{"num_attention_heads": 5, "num_key_value_heads": 5, "norm": "rmsnorm", "positions": "rope", "learning_rate": 0.0119, "lr_mult_qkv": 0.5, "lr_head": 0.00884, "decay_shape": "linear", "batch_tokens": 262144}
MLP neurons of a small language model. Each row is named by its layer, matrix (gate and up: input weights; down: output weights) and neuron, and shows model dimensions 192-255. Each number is 128 + 24 x the weight over its row's rms, rounded and kept within 0 to 255. A neuron's up and down rows have the sign that makes its largest values positive.
After each neuron's rows, "fires before" lists the tokens most often just after its 100 highest values on Wikipedia text that the model never trained on.

L6.gate330 [124  88 174  95 132 134 102 110 151 134 135 163 138  85 111  72 135 135  98 143 140 126 170 106 154  88 128 141 126 125 145  93 159 120 119 101 117 139 139 140 162 103 116 129 130 108 137 151  90 104 115 167 150 153 114 147 107 160 118 145 137 172 138 137]
L6.up330 [101  79 103 107 136 133 120 128 116  96 114 168 122 119 103 154 153 115 137 121 107 102 139 148  89 102 116 126 154 150 122 152 105 117 187 162 137 133 112 135 122 166  97 132 126 136 122 139 124 162  90 137 100 157 179 144 140 122 132 171 150 136 114 108]
L6.down330 [121  98 122 130 137 135 109 129 107  88 118 118 156 139 119 103  83 132  95 117 197 142 130 129 158  89 131 129 135 167 114 148 125 156  81 108 115 121 166 115 105 124 120 159 112  94 117 116 103  88 121 133 173 142 114 128 142 152 131 137 156 158 138  85]
fires before: "\n", "-"

L7.gate563 [119 132 106 120 178 142 139 104 147 130  82 115 116 174 160 151 154 121 163 138 147 137 107  84 142  77 119 117 136 165 120 140 179 143 122 114 114 139 119 136 137 110 124 148 133 138 121 161 162 149 155 119 148 126 165 155 121  71 106 127 124 127 101 141]
L7.up563 [119 112 135 107 145 150  97 127 129 172 112 136 135 105 139 136 132 100 142 157 166 127 151 125 132  69 136 142 130 151  67 120 125 123 117  86 133  71  94 106 131  75 118 101  91  93 120 110 132 129 138 111 119 149  88 130 131 165 132 121 158 119 161 159]
L7.down563 [ 89  95 159 188 122 108 149 122 106 161 140 127 127 121 109  88 111  99 171 134 121  86 150 116 135 103  92 140 156 106 159 106 159 133 160 109  86  99 111 138 115  89  86 132 106 122  97 163 135 146 137 144 133 148 159 112  86 145 114 139 140 127 119  98]
fires before: "-", "\n", " |", "1", "6", " O"

L6.gate324 [156 103  96 140 145 165 113 113  90 138 127 158 117  64 133 102 113 111 139 135 164 121 169 122 113 112 129 105 121 136 109 114 162 140 148 116 110 140 144 161 135 138  97 123 138 161 116 170  90 145 129 175  82 173 133 144  96 149 120 110 139 127 134  92]
L6.up324 [152 129 139 134 139 138 104 128  89 134 123 160 147 119 140  96 126  90 130  96 139 138 161 178 124 122  82 118 151 141 111 109 168  95 134 131 154 141 123 186 124 128 115 139 113 128 107 178 118 166  99 186  88 130 141 111 149 139 138 150 117 122 135  92]
L6.down324 [162  93 127 132 145 168  91 114  77 119 124 138 124 123 132   0 130 134 134 128 148 147 175 128 164 113  73 115 151 149 128 115 180 102 117 109 149 161 129 138 111 111 106 106 115 140 112 136 108 154 145 139 146 144 162 125 130 120 120 151 153 147 142  95]
fires before: "\n", "-"

L2.gate211 [ 99 134  84 131 149 143 130 127 132 170 141  96 141 102 148 104 139 107 121 121 161  84 146 124 176 182 141 138 104 126 115  77 101 144 136 123 114 144 134 163 175 108 154 123 121 140 129 113 131  98 135 120 117 122 131 140 114 172 133 103 124 156  61 121]
L2.up211 [124  84 182 112 130  99 103 150 184 124 138 145 134 149 171 134 119 133 105 132 157 106 101 154 140 137 165 129  95 170 143 138 122 129 131 102 150 167 143 142 142  93 142 136 148 146 154 124  60  83 112  84  96  99 168 126 165 100 121 107  59 114 109 135]
L2.down211 [124 126 119  60 102 131 126 143 105 114  92 108 124 114 175  66 129 167 160  90 169 179 136 130  68 176  84 100 116 113 126 156 151 111 133 122  98 162 135  83 136 147 149  78 124  93 114  98 128 125 159 133 112 146 105  98 150  92 111 141 120 135 113 162]
fires before: " |", ".", "2", "3", "1", "%"

L7.gate334 [150  90 128 112 143 104 139 117 130 114 128 127  76 141 134 169 147 134 129  98 139 126 161 117 130 126 126  94 145  89 108  88 124 104 119 154 152  99  80  79 198 147 152 115 125 154 124 151 123 121 132 136 110 166 151 151 143 132 124 152 102 103  98 108]
L7.up334 [120 134 120 151 132 140 159 122 119 110  99 146 155 132 143 155 158 129 121 115 130 143 107 102  86 121 135 154 104 160 124  78 132 155 109 157 146 137 135 123 122 141 153  75 146 134  98 156 118 107  91 157 113 103 158 141 169 138 136 146 121 105 133 137]
L7.down334 [120 137  88 179 123 109 180  87 118 128 108 125 148  86 124 163 126 149 165  95  96 119 145 103 147 102 140 165 135 158 134 100 111 119 102 128 133  73 141 130 117 136 132 137 138 131 151  98 138  98 104 112 133 125 157 101 135 124 109 156 151 132 100 135]
fires before: "|", "-", "\n"

L2.gate517 [132 137 123 175 146 137 126 134 144  74  89 106 105 129 149 116 133 119 157 104 110 133 118 131 125 125  96 133 134 105 139 134 160 175 149 122 120  99 119 194  66 113 152 116  99 107 152 164 113  99  91 128  84 143 108 124 148  63 102 124  98 157  77 162]
L2.up517 [ 75 113 133 115 148 130  83 113  91 133 145  79 111  60 121 150  94 102 106 153 125 125 122 170 114 146 143 169  90 119 120  95 153 139  95 113  90 117 120 136 156 183 101 115 137 132 137  96 166 129 149 129 170 127 126 120 142 131 164 116 132 119 103 123]
L2.down517 [125 114 111 151 125 125 139 134 138 136 115 107 107 147 136 140 126  91 151  90 142  89 120 136 120 119 116 135 143 147 152 100 148 161  68 159  74 152 125 130 148 101 109 108 130 127 173 144 142 126  96 120 143 123 106 126 121 110 121 143 146 126  86 136]
fires before: " |"

L2.gate430 [136 121 129 107 138  96 132 150 142 136 113 165 140 125 128 150 178  57 126 104 127 127 145 129 129 166 117 113  90 133 112 184  99 104  61 164 101 133 129 121 145 147 127 134 124  87 119 106 141 122 104 186 154 123 157 119 142 166 149 146  77 167 138 150]
L2.up430 [107 131 106 143 117 133 166 157 113 164 158 138 134  87 159  74 151 115 129 110 151 142 130  95 108 105  97 116 134 106 113 185 119 157  78 147 106 115 109 133 104 137 144 108 124 110 115 122 164 143 117 154 101 115 119 120 119 142 106 158 126 130 145 125]
L2.down430 [147 112 138 131 156 136 133 146  98 155 178 121  97 112 112  42 110 180 104 129  73  84 137  55 127  86  65  96 125 103 124 129 128 110 119 124 156 115 131 136 124 172 150 124 124 118 127 111 148 150 133 129 121  88 108 119 129 117 150 170 117 141 155 103]
fires before: "%", " |", "7", ";", "5"

L8.gate46 [119 119 148 125 136 123 146 123 109 168  95 116 126 123  95 114 111  95 121 109 131 101 136 125 167  96 130 143  86 130 131 161 113 139 160 124 110 144 158 149 118 151 128 109 133 119 110 120 125 156 142 156 150  59 159 121 156 126 139 115 100 169 142 109]
L8.up46 [134 114  83 158 158 125 134 118 134 158 111 183 155 119 118 166 120 142 163 121  99 120 147 103 191 107  98 156 130 104 130 109 129 145  97 125 159 149 145 168 114 130 145 138 139 126 134 121 139  92 101 135 148 103 156 100 144 143  98 119 115 159 132  56]
L8.down46 [128  84 142 132 151 112 131 122 159 164  81 124 105 134 101  75 120 110 128 118 113 128 151 116 126  83 127 144 151 113 137 126 138 107  93 141 124 206 141  99 158 209 120 167 126 108 126 158 161  88 122 120  88 114 161 109 111 137 151 121 148 150 117 127]
fires before: " (", ")", " |", "2"

L7.gate414 [145 121 133 121  99 147 154 109 158 126 159 108 186 123 107 149  88 156 121 117 133 130 130 165  86 181 119 144 133 118 120 110 150 145 123 110 153 161 118 158 181 117 134 113 131 124 141 162 110 105 149 104  87 119 155 138 182 120 108 160 104 121 141  96]
L7.up414 [ 96 103 138 121 123  97 116  95 162 103 142 130 131 123 125  81 156 175 128 158 159 152 126 136 143 120 128 159 109 109 145 148 142 106 151 134 153 167 144 100 111 108 101 177 140 126 166 145 109 129 108 104 133 131 188 125 122 114 126 119 113 134 132  66]
L7.down414 [150 122 159 142 114 158 138  88 147 164 124 129 162  94  89 174 166 175 135 118 156 139 106 124 133 116 126 145 122 151 123  95 144 175 138 124 110 111 126 123 132 222 134 134 135 151 136 115 157  86  95 164 110 141 171 156  78 121 134 166 109 166 119 130]
fires before: " to", " by", ".", " in", " from", " with"

L5.gate361 [154 128 135 160  88 133 150  98 103 129 144 152 116 144 112 181 123 190 129  85 151 144 146 116 129 121 124 100  92 137 127 160 135 129 105 122 113 143 134  98  93 164  90 151 158 151 139 136 107 101 129 141 127 162 171 124 117 123 197 181  54 128 181 117]
L5.up361 [173 151 124 154 139 115 153 109 138 136 152 124 138 121 116 174  71 127 156 156 140 117 121 121 124  95 148  84  90 140 134 111 182 155 135 140 129 115 163 111 141 137  84 182 160 192 140 110 112  87 167 104  94 118 131 130 114 146 121 139  83 139 131  95]
L5.down361 [154 184 176 153 182 128 125 114 117 169 131 111 127  96 123 125 122  98 142 144 135 142  99 129 128 125 103 146 143 144 110 111 119 131 140 130 136 133  87 146 140 116 170 135  62 141 134 127 141 125 123 121 152 112  99 173 115 150 114 110 142 129  92 117]
fires before: "\n", " |", ".", ":"

L6.gate245 [174  97  95 104 132 150 105 145  85  78 129 133 128 112  93 121 131 141 139 105 175 127 153 150 163  90 128 114 141 128 109 101 176  89 165 128 122 127 124 124 133 130  94 112 135 120  88 134  78 165 101 169 113 140 164 145 100 134 105 146 142 133 147  97]
L6.up245 [123 158 118 160 151 143 110  91 123 148 110 127 130 117 152 116 149 124 176  77 130 140 151 125 149 116 104  94 153 145 116 133 148 131 173 102  97 124 118 163 143 115 118 121 112 175 117 187 101 111 103 157 108 139 190 131 141 147 111 149 172 159  94  97]
L6.down245 [126 148 116 171 131 154 147 132 118  83  70 152 150 103 136  26 121 100  98  91 130 140 122 125 118 128 125 150 146 144  87 133 149 142 123 144 112 145 159 140 152 120  80 113 136 140 133 143 110 111  98  94 145  96 145 144 144  99  90 138 121 114 136 129]
fires before: "\n", "-"

L2.gate496 [143 109 132 121 127 142 127 152 138 173  70  99 111 117 145 156 145 116 116  99 135 115 162 112 166 168 159 154 125 115  77 165  92 109 127 127 127 144 149 117  92 142 130 137 151 126 128  82 114 125 160 124  96 114 104 143  88 136 109 108 123 116 131 132]
L2.up496 [164 117 118 101 147 131  96 158 165 158  80  92 115 161 162 170 147 148 101 138 131 133 138 132 144 141 124 153 182 144 119 178 105  85 114 159 111  96 147 125 143 100  92 129 158 121 152 106 125 202 174  93 143 136 106  93 150 115  67 106 108 122 121 152]
L2.down496 [ 78 169 121 115  90 112 108 136 155 127 148 139 102 114 157 115 129 126 143 145 126 139 142 146  92 118  72 127 119 155 117 118 125 144 123 139 164 140 143 133 141  98 133 144 109 130 101 130 115 108 107 165  53 117 115 167 129 146 143 124  78 138 137 159]
fires before: " |", "\n", ";", ".", "°"

L2.gate16 [114  97  87 139 151 121 109 171 135 133 103 123 104 109 122 112 136 136 126 145 138 144 174  98 157  96 129 110 119 147  78 116 145 130 105 143  87 104  85 129 140 131 123 126  84  99 126 148 157 125  96 144 140 108 126 108  76 137 129 116  90 126 101  69]
L2.up16 [ 94  99 113 139 131 164 135 150 157 160 162 177 111  97 156 120 131  94 174 113  68 134 108 123 118 155  98 129 154  83 118 143 133 112 150  73 143 148 135 122 141 158 115  90 114 126 144 140 121 140 122 124 138  76 116 111 120 110  99 188  90 135 169 132]
L2.down16 [116 129 126 125 151 130 136 168 146 131 134 133  74 111 101 128 149 143 129 141  95 123 129 108 136 111  91 127 154 101 115 116 143 146  99 173  58 105  84 114 163 108 115 123  84 114 120 149 151 133  98 144 120  93 141 123 126 105 112 142 120 104 146  77]
fires before: " |", "%", "7", "4", "6"

L5.gate387 [162 133 115 121 103 151 121 121 115 167 154 150  97 128 110 156  78 122 112  86 128 141 184 150 127 155  90 128 126 132 163 111 110 153 155 136 133 117 109 121 139 127 169 121 124  89 134 151 124 164 141 125  75 159 138 149 153 143 124 140  97 110 175 107]
L5.up387 [111  74 126 129 130 133 113  97 112 132 143 124 115 142 147 108 143 145 145 107 162 139 143 167 141  94 103 131 125 103 151 150 116 119 138 127 159 109 112 110 129 102 141 138 113 119 130 160 154 154  90 136 156 106 167 131 121 131 132 144  76 114 152 123]
L5.down387 [101 158  97 123 118 119 142 143 119 151 128 161 139 156 113 130 147  83 149 128 119 115 122 105 137 127 131 130 133 124 143 145  99 161 107 123 130 130  86 165 137 102 110 127 120 143 132 106  96 133 112 117 152 125 133 102 126 118 155  87 130 160 105 128]
fires before: " |", ":", "ter", " of"

L6.gate594 [144 164  64 128 136  97 130 161  92 138 162 135 105 109 124 152 124 106 147 118 144 106 125 146 140 135 140  90 124 114 163  91 107 158 131 104 173 101  97 163 109 119 125 135  93 156 124 152 158 146 138 115 131 155  77 107 118 130 156 155 124 133 151 171]
L6.up594 [117 145 156 168 150 124 150 143 106 102 110 132 118 152 135 113 120  89 116 145 113 163 115 134  80 164 119 109 136 113 132 115 117 120 132 127 106 129 108 139 130 132 115 137 142 131 157 132 153 116 146  67 108 144  95 121 139  76 123 135 104 125 123  88]
L6.down594 [149 123 118 115 157 115 122 135 155 109 123 105 147 148 127 130  93 139 147 124 148 153 100 133 140 109 150  97 142 147 113 163 207 124 106 146 156 102 132 130 135 120 120 129 145 114 117 113 120 110 113  70 141 120 184 127 135 129 159 135 162 157  74 175]
fires before: "==", "\n", " ==", " and", ":"

L6.gate366 [119 105 167 142 119 128 138 110  97 121 149 141  83 119  94 140 120 110 147  99 114 175 123 149 119 140 122 143 146 162 149 137 110 138  71 151 129 143 132  90 124 162 116  80 139 133 103 106  97 155 118 124 104 128 167  91 112 124 140 104 116 112 160  93]
L6.up366 [103 135 124 152 107 105 142 155  99 148 121 150 165 109 114 145 138 144 140  79 134 151 119 161 114 154  84  94 148  82 119 137 116 179  94 130 167 121 115 166 155 116  86 158 164 153 127 163 145 143 121 112 164 112 133 128 177 131 183  74 127 114 129 161]
L6.down366 [144 156 101 117 101 105 129 144 145 158 138 146 127 144 116  81 154 160 182 109 131 112  84 144 170 130 146 131 115 138 122 132 146 120 149 166  94  80 180 145  96  51 109 116 102 112 173 157 102 130 135 116 127  91 159 164 130 147 152 129  85 146 127  93]
fires before: "ed", "ment", "e", "es", "ing"

L6.gate264 [194 160 168 159  84 146 120 138 128 116 146  84 113 139  58 119 117 128 127  64 127 101 119 143 142 153 109 123 138 104 133 113 125 130 139 101  96 114 181 154 129 126 137 118  81 147 158 140 149 104 167 140 111 112 155 114 136 108 137 104 107 134 161 136]
L6.up264 [125 163 115 146 165  81 126 139 121 116 125 127 115 162  98 114  99 156 109 130  91 146 121 124 121 150 120 106  82 177 158 129 151 102 121 136 146 162 139 120 119  94 134  92  99 161 110 129 155 110 100 145  95 128 140 110 134 111 103 130 123 130  90 108]
L6.down264 [136 156 136 117 137 137 104 148  87 112 155 136  98 118 111 146 121 148 129 128 123 152 122 146 111 140 126 131 144 158 123  94 113  86 149 127 140  95 199 172 155 171 158 128 130 139 131 132 130 103 113 122  90 128 151 111 142 107  97 130 168 173 135 105]
fires before: " a", " an", " American", "\n"

L2.gate19 [202  96 143 117 112 122  97 133 121 110 127 160 122 115 109 143 101 120 120 100 129 120 150 126  97  87  95 125 152 106 136 135 146 148 146 155 104 145 110  90 145 171 151 173 153 144  86 125 130 125 126 126  92 144  92  94 154 153  83 154 123 101 123 136]
L2.up19 [153 105 110 108 123 113 144 102 102 129 113 127 160 100 123 149 115 122 122 176 111 158 141 112  88 117 119  90 149 130 117 137 101 153 136 172  97 125 111 119 152 165 110 149 126 140 133 151 141 113 109 118 144 134 101 122 129 134  73 180 137 113 110  75]
L2.down19 [119 135 108 123 164 159 131 129 117 126  78 108 150 140 140 100 126 117 150 150 101 149  88 132 124 133 153 118 155 140 128 130 129 142 140 151 108 113 143 165 136 125 149 124 106  98 153  88 121 119 131 106 178 147 145 148 119 156 144 134 119 144 154  93]
fires before: " |", " in", " (", ")", " of", "ument"

L2.gate34 [181 130 128 157 158 118 115 117  98 149 123 176 113 146 156 156  94 138 120 137 130 127 107 124 103 134 128 101 145 153 166 162 137 127 157 154  76 141 143 115 157 151 148 146 164 116 114  97 151 129 120 148 106  99 135 161 146 105  96  95 100 109 115  97]
L2.up34 [142 126 186 138 123 102 124 136 154 139 123 129 138  94 105 138 128 156  94 111 144 112 139 135 119 117 157 145 169 183 113 111 107 156 100 128  95  82 154 144 139 123 145 167 136 122  65 103 127 148 130 114 146 121 138 129 146 127 132 135 126 107 100 171]
L2.down34 [114 159 145 111 114 108 135 130 156 116 157 123 118 101 145  59 142 188 121 111 129 118 116 151 106 118 118 153 142 107 116 100 111 127  91 106 138  75 116  94  73 108 129 138 119 129 157 159 115 185 122  95 146 118 123 137 116 138 147 180 136 115 175 125]
fires before: "\n", "work", "ler", "t"

L6.gate188 [136 112 127 135 144 123 122 154 141 139 145 105 152  98 133 129  81 123 156 129 185 144 154 138 148  90 157  91 132 160 127 139 178 143 148 133 149 120  88 127 101 139  79  72 155 190 146 136 147 140 159 132  98 150 101 153 148 154 103  98  99 110  93 156]
L6.up188 [165 147 135 104  83 117  91 115 104 163 157 127 115  88  95 175  82 101 139 110 155 148 135 158 136 127 112 143  86 111 126 157 143  88 177 132 132  90 185 144 128 110 105 112 130 114 128 122 156  83 140 119 146 111 140 106 105 117 116 151  93 159 180 128]
L6.down188 [ 85  99 132  87 174 137 138 151 153 145 114 103 105 151 101 157 142 113 172 126 139 158 123  97 109 179  97 100 159 120 140 114 149  97 140 159 119 127 145 141  93 137 145 129 145  97 122 119 128  88 140 157 140 136 111  87 104 130 124  84 137 105 110 119]
fires before: " |", "le"

L2.gate612 [139 135 124  90 102 116 118  88 146  91 126  99 112 126 142 123 156 110 177  94 101 194 114 143  90 134 124 135 128 125 110 119  90 142 140 103 139 128 125 175 133 127 133 100 139 106 127 136 121 112 118 132 138 146 132 126 128 146 133 119 122 149 117 169]
L2.up612 [115  94 157 117 113 109  98 120 117 131 149  94 108 119 155 134 143 157 160 133 123 172 137 144 158 148 108 102  86 112 106 111 157 141 160 120 139 184 130 164 117  96 200 140 112 141 121 108 112 142 137 118 111 147  97 120  77 124 110 115 118 113 120 128]
L2.down612 [145 147  94 111 117 135 114 100 145 160 119 122 163 134 146 110 158 137  84 107 126 129 137 167 103 174 145 146  94 126 136 142 148 106 122 143 106  96 104 135 112 118 107 123 151  85 148 149 130 136 158 122 100 111 177 155  75  92 132  90  96 118 150 150]
fires before: " |", ".", ";"

L6.gate553 [123 130 184 182 126 142 122 143  61  95 150 113  85 121  92 141  90 150 124 102 121 119 152 138  86 117 158 113 113  89 105 100 157 120 122 138 133 107 147 141 109 141  99 111 154 108  95 181 115 128 157 157 171 144 140 131 135 154 104 103 188 131 140  98]
L6.up553 [140 123 109 175 144 139 160 167 119 150 118 167 126 135 115  69 106 124 119 123 167 146 159 102 143 115 112  99 145 125 124  99 124 101 125  94 130 129 126 148 129 157 135 146  98 130 114  91  98 164  73 190 116 143 122 122 104 139  83 122 158 138 112  88]
L6.down553 [131 123 142  93 158 134 149 120 118 124 143 133 125 116 166  17 105 125 153 117 118  94 101 124 122 128 137 134 107 165 156 165 156  89 128 110 103 164 152 107 141  98 101 105 148 124 127 161 148 123  73 118 208 146 121 151  90 170 130  83 112 143 128 129]
fires before: "==", "A", "===", " |", "In", "M"

L2.gate614 [113 120 115 149 137 126  95 152 130 134 110 145 132 158 108 165 109 135 140 139 101 152 142 123 164 125 132  91 102 107 105 118 163  79 121 174  89 156 147 125 146 137 116 138 150 121  82 160 141 175 123 205 135 117 132 121 113 136 112 129 143 115 123 183]
L2.up614 [143  86 103 131 142 111 105  78  85 138 143 148 135 147 126 108 108 156 148  98 135 189  85 182 192 146 147 118 112 111 104 106 178 123 142 139 103 145 117 176 126 155  93 106 135 141 137 128 121 114 126 182 139 101  87 130 148 148 132 123 144  95 162 145]
L2.down614 [133 124 154 152 147  99 126 115 135 156 137 118 120 115 122 104 187 152 134 131 131 158 119 138 135 112  58 132 127 154 156 108  98 131 151 133 100 142 125 142 119 153 111 161 123 117 113 136  87  96 100 145 120 105 100 104  86 126 136 126 128 107  91 115]
fires before: " |", ".", "6", "9", "7", "3"

L5.gate50 [131 119 100 153 111 136 111 129  90 139 152 144  97 165 110 171 152  89 141 139 128 145 160  97 153 145  90 145 120 112 151  77 132  74 124  73 114 122 182 144 107 115 132 118 116  80 104 171 124 149 100 136 120 138 135 148 126 111 123 142 175 130 162  92]
L5.up50 [156 133  92 154 140 135 119 103  94  94 109 171 100 111 123  83 146 134 181  90  95 136 151 155 161  62  73 148 178 155  80 136 107 139 109 140 102 144 135 127  98 140  98 107  94 104 129 171 141 105  91 129 106 102 137 129 137 104 128 144 168 125 154 118]
L5.down50 [148 108 124 138 147 106 120 107 123  70 102 139 126 133 155   3 124  98 136 134 123 163 175 136 145  78 100 150  84 148 137 128 123 130 129 110  94 167 112  98 109 112  68 132 112 149  80  91 118 134 124 106 180 151 139 118 164  99 120 131 132 132 119 118]
fires before: "==", "===", "In", "A", "The"

L6.gate111 [150 123 135 129 104 115 169 109 139  99 123  88 132 140 134 163 112 118 144 135 112 125  92 132 126 185 137 145 129 170 110 119 144 140 132 110 173 109 127 139  66 104  94 137 122 147 132 135 142 116 139  70  98 142 115 153 159 106  85 108 143 120  99 131]
L6.up111 [137  75 108 114 113 133 129 135 123 134 168 157 113 152  98 195  92 166 172 127 103 127 115 145 133  98  82 134  98 148 106 145 131 117 146 119 137 122 135 100 125  99 125  99 140 119 141 155 101 108 114 112  78 154 117 104 150 105  79 125 116  94 124  99]
L6.down111 [142 144 117 147  85 136 130  89 123 131 151 169 138 167  98 146 103 150 136  99 143 128 128 144 133 183 207 158 125 146 146 118  96 132 113  80 122  95 153 133 149 108 115 111 152 138 148  98 127 178 128 152 145 116 139 110 125  82 112 139 143 102 110 111]
fires before: ":", "up", "a", " |"

L7.gate416 [145 101 113 130 154 125 131  87 153 111 108 159 116 122 158 169 141 104 113 122 168  84 126 137 149  89 104 111 105 107 182 128 155 111 112 176 197 139 100 132 146 133 112 167 110 149  88 159 126 159 126 120 116 139 122 133 161 101 135  80 111 153 155 125]
L7.up416 [126 149 123 137 186 143 104 105 162 133 155 116 109 104 123 191 169 163 133 117 112 151  84 136 140 118 102 157 157 152 128 107 163 138 119 161 146 104 176 155 145 132 147 138 125 116 109  88 158 112 141 153 107 115 104 127 124 132 110 149 135 105 117 132]
L7.down416 [108 133 157 117 105 130 114 151 109 133 106 155 172 109 144  85 129  89 168 115 111 183 120 145  97 160 140 103 166 141 140 138 113 170 108 148 108 151 113  85 142 133 125  95 144  98  82 120 112 127 110  90 147 144 158 134 139 173 107 167 106 163 138 153]
fires before: "\n", "-", "t"

L8.gate277 [136 112 153 115 158  89 124 143 121 111 147 144 113 135 116  77  76 139  56 156 138  98 152 122 115 156 115 111 143 118 127 125 129  76 136 107  96 139 153 102 166 189 160 136 115 143 102 128 165 109 128 160  97 123 176 155 113 177 144 159 118 172  97 132]
L8.up277 [157 108 133 166 109 147 136 157 130 127 108 122  95 116 140 102 104 106 116 108  80 110 176 131 152 143 102 134 113 143 150 131 102 130  74 149 124 145 124 154 142 119 105 115 157 168 129 132 153 106 104 109 105 119  87 121 108 111 135 113 120 143 146  78]
L8.down277 [131 116 155  77  98 143 129 138  84 139 104 158 125 107 125 101 145 120 121 109 115 131 100 163 122 112  81 129 111 159 168 114 124 109 135 125 112 118 123 112 119 121 127 156 139 174 136 186 146 157 165 109 132 117 115 115  88 122 101 143 156 117 119 113]
fires before: " a", " an", " the", " was"

L7.gate186 [168 145 141 160 102 120 174  90 137 115 131 108 136 114 139 132  92 162 116 134 132 162 121 134 144 154 113 105 145 160 188 127 137 104 131 125 142 175 137 169 128 141  77 141 139 156 108 133 169 149 121  66 108 108 162 132 135 136 196 174 129  73 125 128]
L7.up186 [143 180 160 175 133 114 138 108 151 118 142 140  99 132 117 117 155 118 145 150 103 135 120 130 120 161  98  77 134 184  58  99 149 140 105 120 151 158 146 130  91 116 154 118 136 151 154 138 125 109 130 100 143 161 113 133 178  84 145 121 112 109 133 134]
L7.down186 [151 131 126 170 130 119 133 134 132 104 150  74 194 154  77 190 110 158 137  82 107 211 144 125 144 136 137 147 165 109 111 122 124 121 132 109 179 132 143 120  89  83 128 140 141 116 132 137 100 146  91 136 132 107 148 147 141 140 105 146 138 138 187 169]
fires before: ":", " by", "-", "\n", " S"

L8.gate452 [118 134 135 122  87 125 102 154 111 126 100 127 147 113 123 116 121 145 106 137 151 160  95 145 149 152 114 122 146 127 119 136  87  87  93 150 111 177 114 145 137 139 122 109  89 155 146 186 117 143  99 172 111 166 151 174 129 122 119 142 144 145 154 106]
L8.up452 [117 136 130 155 138 143 140 156 115 124 137 120 156 125 107 112 124 155 112 127 154 127 133 137 156 108  97 105 119 153 164 140 149 104 144 122 109 110 109 122 115  93 144 119  96 183 152 149 102  91 126  98 135 145 122 143 115 120 126 129 111 129 136  95]
L8.down452 [ 84 122 101 108 150 183 106  95 128 138 164 122 153 147 113  40 144 142 108 147 160 151 136 127 151 129 145 115 122  85 128 127 153 135 108 154 150 131 148 103 112 106 119 145 134 122 138 110 120 101 129 105 135 119 146 147 154 118 128 148  87 119 117 125]
fires before: ".", " by", ",", " and", " in"

L7.gate278 [133 113 105  86 111 178  76 115 144 174 145 104 143 107  77 161 112 128 100 164  95 105  86 154  98 161 164 178 104  95 129 142 165 119  83 105 126 111 112 151 158 121 121 156 128  98 123 159 139 153 116 145 161 113 129 101 181 108 102 125 128  97 102 146]
L7.up278 [104 155 157  95 118 140 152  89 154 186 119 132  77 123  91 151 129 147 141 119 154 115 106  92 138 103 143 155 135 132 130  65 122 119 122 130 158 141 129 145 137 151 119 117  69 126 115  85  89  92 134 172 156 155 184 141 158 148 164  91  85 126 140 122]
L7.down278 [106 149 108 117 101 120 145 131 125 119 117 144 128 124  74 176 104 133 140 150 143 124 107 160 119 146 114 133  92 122 145 115 148 133 110 120  89 156 138  96 140 150  82 188 106 105 152 129  69 108 183 163 141 127 146  94 116 125 125 136 112 115 125 140]
fires before: " |", "-", "3", ")"

L6.gate478 [125 126 140 129 129 135 126 122  76  86 149 147 114 112 104 143 151 110  97  94 122 135 168 149 167 106 153 107 133 135 156 116 127 127  88  97 174 123 149  77 114 123 106 158 122 128  98 123 176 143 116 123  73 102 127 128 132 128 129  98 107 132 127 102]
L6.up478 [110 116 138 124 145 123 106 103 137 138 116 173 135 104 147 104 129 155  99 135 139 131 138 133 140 125 115 187 169 113 133 156 133 164 149 126 175  97  98 124 150 134 122 135  84 143 118 149  90 154 157 124 111  99 112 177 147 106 123 114 106 108 133 175]
L6.down478 [118 112 106 115 135 132 120 143 131 144 117  95 145 130 111  70 126 130 183 129  94 146 153 131 155 118 106 165 130 108 124 139  99 128 123 120 129 159 132 118 113 136 114 122 120 108 141 157  98 124  58  79 137 137 156 147 159  98 176  99 140  72 124  87]
fires before: "ed", "ing", "ation", "ment", "ion"

L2.gate568 [137 142 149 110 152  97 110  96 108 102 124 127 149 122 182 115 132 152 183  81 158 134 142 163  96 121  98 142 128  97  98 108 129 138 127 115 143 152 101 150 101 123 108 122 148 138 113 158  94 116 109 145 114 148 121  90 145 114  76 120 156 123 109 187]
L2.up568 [ 98 132 128 151 160 119 157 141 127 162 145  87 117 128 121 123 133 147 107 132 123 105 130 156 147 109 125 158 147 103  89 107 134 106  96  89 120 176 120 154 125 128 139 156 147 127 106 118 118 175 127 138 115 162 134 123 128 157  77 165 106 144 140 150]
L2.down568 [158 153 106 116 131  67 145 142 153 121 155  92 105 118 132 127 158 138 133 124 142 136 101 109 121 133 110 130  86 142 104 129 108 118 115 121 165 126 156 142 130 104 163 106 101 113 126 128  72 112 129  91 141 183 143 125 108 107  83 157 139 123 142 148]
fires before: ".", " |", ";", "',"